Part of a small language model's weights.
Architecture: learned positions, tied embeddings.
Training: a variant of Muon for these matrices, 171M tokens, 5707 steps.
MLP neurons of a small language model. Each row is named by its layer, matrix (up: input weights; down: output weights) and neuron, and shows model dimensions 0-191. Each number is 500 + 50 x the weight over its row's rms, rounded and kept within 0 to 999. Numbers have three digits each.
Before each neuron's rows, "fires on" lists the tokens most often at its 100 highest values on Wikipedia text that the model never trained on.

fires on: ")", "\"", " just", " stat", " seen", "ash"
L3.up45:553553447557456525464537479477413484589491507589509573391525500505482443536549598467561464546443551542505483380493505463484432539500542559421449479437462557434458485564440483372467539489463476532508501449537453478492482523556353505486469567543491461580508520446537487625562517537522538564435677576471516415481494597505514456562504468444541475434471506524441522460591488446528478422453591526489472524485521566537549580554496535425454516473496593480563501485470497477512466473474510517484618476526455555512484477444425513532519515474520545440539457482523462493461574536391520519
L3.down45:524493451521559483558470517522432451434510441483578493468425418558526537608500557509554492513426521434593524481488481516529528455497565523454506537535457470525549540521528552598467512413572492451523460487467470420448489628506466449404479404474490513518442519500547422555539528511497599466479416545537492518498505519515570525459543497545492563575560564537469553528508520473555492532437492559409481437473371540465571482508478470448573542422551484556429495437513514407423476388479575562549486410400484447495561508470484513492444529446515483397481497580601548565500582446461442557

fires on: " part", "pr", " Co", " post", " co", "light"
L2.up178:546433522470466474596548573627458429510480477413457562503508454412455432429590452514583612509545521510535481459454539525532402531569488471464475471495572382467523447551472484457531484529519506437467461512491429495532394438471530557557492541496549461488461474477439578530516604487460462550535520499456517506568572539449410452404530506480465590587468487484523495455550461567561470520548476416535541541563462484491484552449634463469467484553476514530505462517435487566377497553480576451501467454477561476586561529486570533560510580515498563564415484445486512530536481429490509430
L2.down178:558447581572542470430500496545455486416529534520555517529476468479530497516550538600522504496449538543481417450591507483545499505473460478507572505514502466468445414510513554463475534506552448460533665378544432571512445419491566474450550531529491420597530501498489496487460545390369513471498467594514478462637569520409413517508485510542480423476441506463577435584464524572528484443542520413535513499543499507522489532420510507501527534491537577584507445550350496573455499507493436495549562415576444515451565404467463524473447549497515537437497525524454526481502513476479495472

fires on: " re", " appro", " purch", " fe", " Re", " tre"
L2.up405:564444528382428524582482620532507493551505383514525503503528553520461551476543450499527561509541528545492517459494533588496511487550515349574515481479488413412542434496549493442406482475487569519617523507447361512496533535480572453597532586512392536520527564583468406518485568508472526437523459499473504572530460470509523522447494467433470565476529494439399557482449561486562496506538506523397549486559553537533457600534441470451461462425497513593499459547525451448542476491528465423458560438587505466505490464409497500535454483505591471468423495502461504490485503479536439555
L2.down405:463496509487532467469499475461583494514475431489477557503546452471418469466541508500535543536460524521511537494463558451504517548533482514488499463540522511465551480504416549486470605496502615520599480424473410549513581616392615505483540509475403492470498489513488406529559496464521486425413423501489557607548518496532543566455540487511610508585551525435391546518459591581478532458515459446440579438453434492473475584480537390540587436505519503529464555474506431443539464533422588461491576449533512395459554471497461490456421607489529471433516564474532491461504483451580439524

fires on: " re", " co", " dis", " Re", " cre"
L3.up493:525462498433438478556551503551553478548443430492557544539551449533563518401580440501575538517477592512513497447455476589503595529578524478511536434439446392463530395504493497456476535461557497470453568473515465527429537503529536523595546529596514499537565473566451441477514523470490500544529378434581543531525543485456500564380467489643475538501487550453442432445454573494476522461511418492528599450532444506469398554444548478449474571556487514510451502451471504426442519497480441526496586441501484422458532490442445480550471577483573399448522509520511467550614457514534519532
L3.down493:448472435479564435472528479524522503583467437552487508542526437456536530452658494519550558454496581537517435452504514539449480522515453497519534504427528444451475380538539470478478633402467611462560585439505453601495514546456529555504584532579488491557555501546481478402496629470447474573531393519504587519629551460477514536476525440529491556560433502436424436469451521502504532440531475435469537436524497479471523509499520541498573508501541507552485497463469513500402480477459476533478534467559457399351527503392489483522482508521549510400549527509475483512582515467511485464

fires on: " Par", " comm", " Comm", " Church", "omm", " par"
L2.up534:459577569432480508469551542392638444489602507433512521512493499425541528473584462571495561577500477485495430455449505493573552525582509579476409441431574429530523433503465509471442557489511493528514583505468530486572547514540503500530475560500551401595473480517591556489443470414501542503557492533474489455563456456557478458489513484432506437502462492497452481499440459495457517518412436499528514481408556400619580446540532497477440490462513569478551480562459469544505566516592539425496463499475550483475457450465566518386524356528417541478539522452407526499454559529469481550
L2.down534:454525467476577412448408439514545502452508552509583494581462506514542501546481467579541578477507556512534505471515512508510500514517532543518465414537502455529463498653462562477440577508373464534531429563458595520601421589479459516523486560516518481546419531536457431523480463531554518532570591519477509530530563526498461493564492485515465556492421581458433437496494521618475509550389526524441511524418470505502604463466491481470551472495509485547469527520475404493334592427468451489544420529413517454535456536490437503492496438526494553373541549409526453449495482478483513495

fires on: "\"", "”", ")"
L3.up189:558563466538471534434471374612471522489512493446572521522541541453518548535651513490510484475456478428585484375467521478537512460516441515477507548562513402549477422425465481512485549532524410494482459592510545445501541500595449515473465437498505516543484533543512448577548611434498586519497470531532441409486606542466592428545533501517490536494498476573524558496537479520486442466540499574443513511559528520500464583557500487458567400536561470566544504472371444503551461468489467547495506415425471550491459532599511447434478489426491580447447476433505504600430486549503542453
L3.down189:461507571524515553535482526480530490551496549484490465546496402563450496452527558477439485448563509490517445551462439526552456576490520447498472426422552549445543536374462507498514565464448586433499454502510405610505442494525538463493385482483557493501532518453444562501480545423455595388491463531358509555488584495454551546549583557509520534478519504512541539468497515514493597465453514546528603466479492553560520513391542539489485436511462527603438487442523501426512579410444469428467525533515422489460499546442552472454431529476567485545469516608580594496531532492456380534

fires on: " all", " All", "int", " dr"
L3.up81:525399471551386528507528477482573597544468456457484511537523448492406520474542525457539479492413584524506485603588494552505466546507475438587486584497567452488496491465574497533513450544531475472495576494541521528386440405480409449439507586564545386554444549532527477523436454472534551491548551498463529576434420532489501533475461486601416446444490405438428512549525517468545516473493521398468581501414433581462490449523466525393562520571529540473480521525469423539505489431552440469543461566525514450548503452550454504506485454515543445505485539609483532535467559552604496491
L3.down81:524433508412577516437418529505486462539575428535511525451435502497525494524433556505359475539495453494421506485490491619487456457533429470510551524440470534551436548535480448459410545438585502528494501458552521551490611485481431521522452498562584650563545494483550562392478434500520489480480524536479575560458420462528501495582516500488465493538441441501555519477519535501417462532537427528543528536432509509602494494466516519490443495481526544399502419546469478533528485581478554473402424510469546442361446485491518528536561498598518459592477491530635480495494464495595515505

fires on: " team", " Team", " Country", " Com", "|", "eb"
L3.up210:503471437509469435492477519552576549402550579485486476482495592531568486495439535483503587387478528398470403420491549548530526541461443521552434509570549473517461599539556507529454594464408490511532529482487488485453464354554470602535525506494487459484603468478573476456564575455444525481525523522504534536594502482537588501474494462548470503524514538571540511592425492462474510506478499499577509564567422411482441435493475447476397481459462525477414455445522499516418513415490534444429466603570535479548536483462537449449627547552520502518457523529521426542506406451481473521
L3.down210:420454492516510459537467538405476450531438488454530423479520517496489576485486554473418563584491362575534392475584574591490436452471549504450553481493517591465520542394570513502512489508508410445539517507443487494543558613505534412404495419507512533565438536398397493459507526532521561497458501566590440477472462492467516459544476462481425504519473493580490568461574517486528559478606476478510443505428447544482524467401499549543536523543522568469556498497580560447551477562518455553405588462468540518495576520499435489509491538512442506505545599429573470505486558435450536489

fires on: "\"", ")", "”"
L2.up609:525526494509471494458554410564410458524464456541588558435582519489430457542554645521529476507482584512451434522534437407497506533526535572424456500450560469494510478491478553482516579518438507465488489474487468526519585483506436507500464435483532491500425535470555495571546570431374557470502540544456515516567540560549480492518469490423623441474432520503495559521573463484532453338515518583582596496483472506448511483533549413472489513449598426502544431434527516512466454487485590441522580492507552512480629543504417483434432530518547480477511476445564536521457427535426439487
L2.down609:533533515563613482563445553530467459439524463526589464475531512506446576493461637534514461457483542500539496440542512422520426593571544566447639457596499478581508485411507533492528405552547513419495430519463500457514469486521500500476472388394494494511468513566490476608548538511452561523509520538539528418510574533516479425491494590524522502464558578496478564536520486536539485382510526563505507528415485574492408563522564499443502511466565533439485477437423428512374455513478548470512499478441531486474502528452474513444456449437535513406528525523573463542448508451385452448

fires on: " de", " Co", " re", " co", " appro"
L3.up309:521425557469501474480460487464481493580430447449496552420409474476561621402592517545528521546438541482469503460508573575548536487537529442423483487493556477492531475553446514495491441502450512446498515554503499465525513480486580550568514549550539457510531464600398488599552548445532478500475346416496479500579583470386598405440381448527472484479492498412484475484468477516551510590419485382471546534488463488526438579482643499497568504405507491526551552504511543549442464505508506449521508468575514528483478498511557516489472483443545452479522522495573467509563472477463549607
L3.down309:565471505508460452429520532662471507428532485579496489528452498379515427563528489563443521480515536488455512460491564521426522567576517537513554429478464525546432392566465583434477492525537568421491535516490562524479489483535501567466612506526534527569483456466532393408554554517548502451468435516487569454508526512524461470551494509587552482474476469536474493515422569453442570590461353429467482522484475468414499533448485557492510500489526500492560486484546494535446482471477459477513551477625500434485533448459423542541401531395535545570536578463536527523563452392534539420

fires on: "$", "}", " $", "!", "”"
L2.up148:450567548437593510440512430482506496478446493453509441507463472419404532508625508483493501445413574555413503470537517462591537443496603548471488511476509488489549563500509513544485454508514502554567496492553520548541540443457510534510446494450396543491429542487569587448553587441459509492467540465480452571483553500465510469496569409448494452454431516417416566510576535461505484385488487540498538400500436499529544508497467567404397427522481523629575480500508513485575479539504507506511482559520533480469501444517521502528629524428410526489416528478555602571469496605452423522
L2.down148:490481541497470537514513489588497545471587484507499564504535498496558506549515555493521579498518479540409494563466397448414437513550520510496520476625495502434463405533591512508499504480522534589477502461515451552511472448513507548433509441518476562498503480538540542520454531418486453608479514529478452462471583534482458509482546566600498543543481492530461497539565481505493534476515529276476509535615482498460442505575460466484523486489524438585533476475500467514462423457461500529458502435438480459599461539440494564571447465415543603491571521496386414362485571375479549501

fires on: "oc", " acc", " par", " Par", " c", " vol"
L3.up20:535569536389485563438537574513544520472503556510510454408457430345536524508489524599531516520545489529459411481505447484461491584560491471552486448433623489500434492486521430444498621541454533526505447470472536549586486444444576492413488511524524508514484517490524546605533416490545485444509513439472479492473474554519540480438535526588485497489445483427469484564593524461508504454441543439376549554559461480548630513521560426499493550508524466466472473516527467514403498470492451534552520489493486526526379490617519474534585528547528446445585452431511466544464485467511391576
L3.down20:470571516504485507534542462586513511513555451424538470424547514395532495409442464545461444502441496534497494457531462485630511569535529500500462511420559528497475464484525545532574573492571481497495464571476576536542430504419496572478598599616536402505437453517587560510448476450562507514479538411502530479518475582521447494492550512502493434485407451472400508595574504428395506508446519442471510457473515507552497495547457536536480461443489387507515518532532524477465481421405483583438421475579531480533442573493505597513492509557455460418466471478610435547537532480554519597

fires on: " V", " J", " an", " v", " Ka", " M"
L5.up633:389537512566480526476490509592496629532440506431601554466503481446508593507580595523522390523397430439549490494469501449533528506489558552537541478434521509486529590445413483561524590423452525531497439529434535565522549483505499545427517503497360426544472533515498479486528518467458459457501442469480409514476541583481487528598522355518487491501346527419463459493604499498397561559471533479516539520519434491497467548485502535470448457487498414515485530508454496509419504487527413460481493570494487453560443575536479542421506534555535410571470532524539505526536529512541512498
L5.down633:585488545469504486587562524428528403498568515557529444532519569579525445571435482537498539536532495632400549473468500465452472517467518418454449553450511468474503491463555471512491526551555401440468521466503490466465564592398454484638540539482611505444501479474552529406389411573543509507521518425590580488405491487572492414479534620506454435458489484493418535485473493422594466422514468600479504427474523419494534487549481534459515546506421532508497523488563440492478555579506498456504429506518466482541500390538535557496480534473505465474485539504467598494515517508510504438

fires on: " J", " Al", "ol", " Ka"
L5.up68:457507604532517532467512463534505679494459447489558495461486478491559535540508516526524378538506546519558435592478420545489539478430522489518501458495428417466551438477506474497535475409488527533476487535565552593543481482564522553422527433397511447554420569403459483560524463499511450382427573547620510482513503627510492514447507453481412490436519593493554525478519514536546506565379527485579531505477523523501512572503537462488478458473569442527492483459544449550449498384493475492509575447463565551475516537527525450437551461502556431510498487504442523568610508541481466590
L5.down68:382383475489540521488552474533490573532489491528690580480452584493480607565522512471512534536472530483430555470516558470490446531477541523530507489364468406493436499529478421486546590510532479533510510360443419466526491477524478591511511627400447466513557495509542472508560469481499523567537440469434486476591555481516463507637477426422427462556430493472480520477511517461425514460517440440494561546508547508579459489456540497448471509476467524483545481473487494548517441525509537510507491577517503515636500507469519427581577437484499565481498532458441463493527517567439491430

fires on: " re", " ex", " head", " co", " part", " end"
L7.up183:428445409584528463612482543478490400512504452472525442461373436476491483452485435458413412572498538526531484540557569558533479531555511514543585533500531420512487622538493493503539501498612574434447483536492459505549559489425522562547454547545443454493556560495476515519530501485476551556505461508521553471497539461442457491394380542436576545484472545475435486484417459479500444423558531508561577497512485517470496493523526602480501572437505538531524464534393500549481492488548494469465472473456489402546483457474489402554504564504513546561469415528514521512632501444404560611
L7.down183:488469503527560415510527405581437504530460515540506501546508524622543444490478552568538506543579510525488563502445475493442494531464532596504622381416527452501505444490528496563512435525507551438656445518502491555488555521446451484477481497551465489556498469470467517523419519432576461475588526461509508605478509399502469515448396544485503430519435487450529450543598528595480425531547481538509594461553441556529533477545517546580519469472508454557493543452385542595503455455426486457519483521607425509450551485512455456499515555460441560438522473411425513471518444485491409484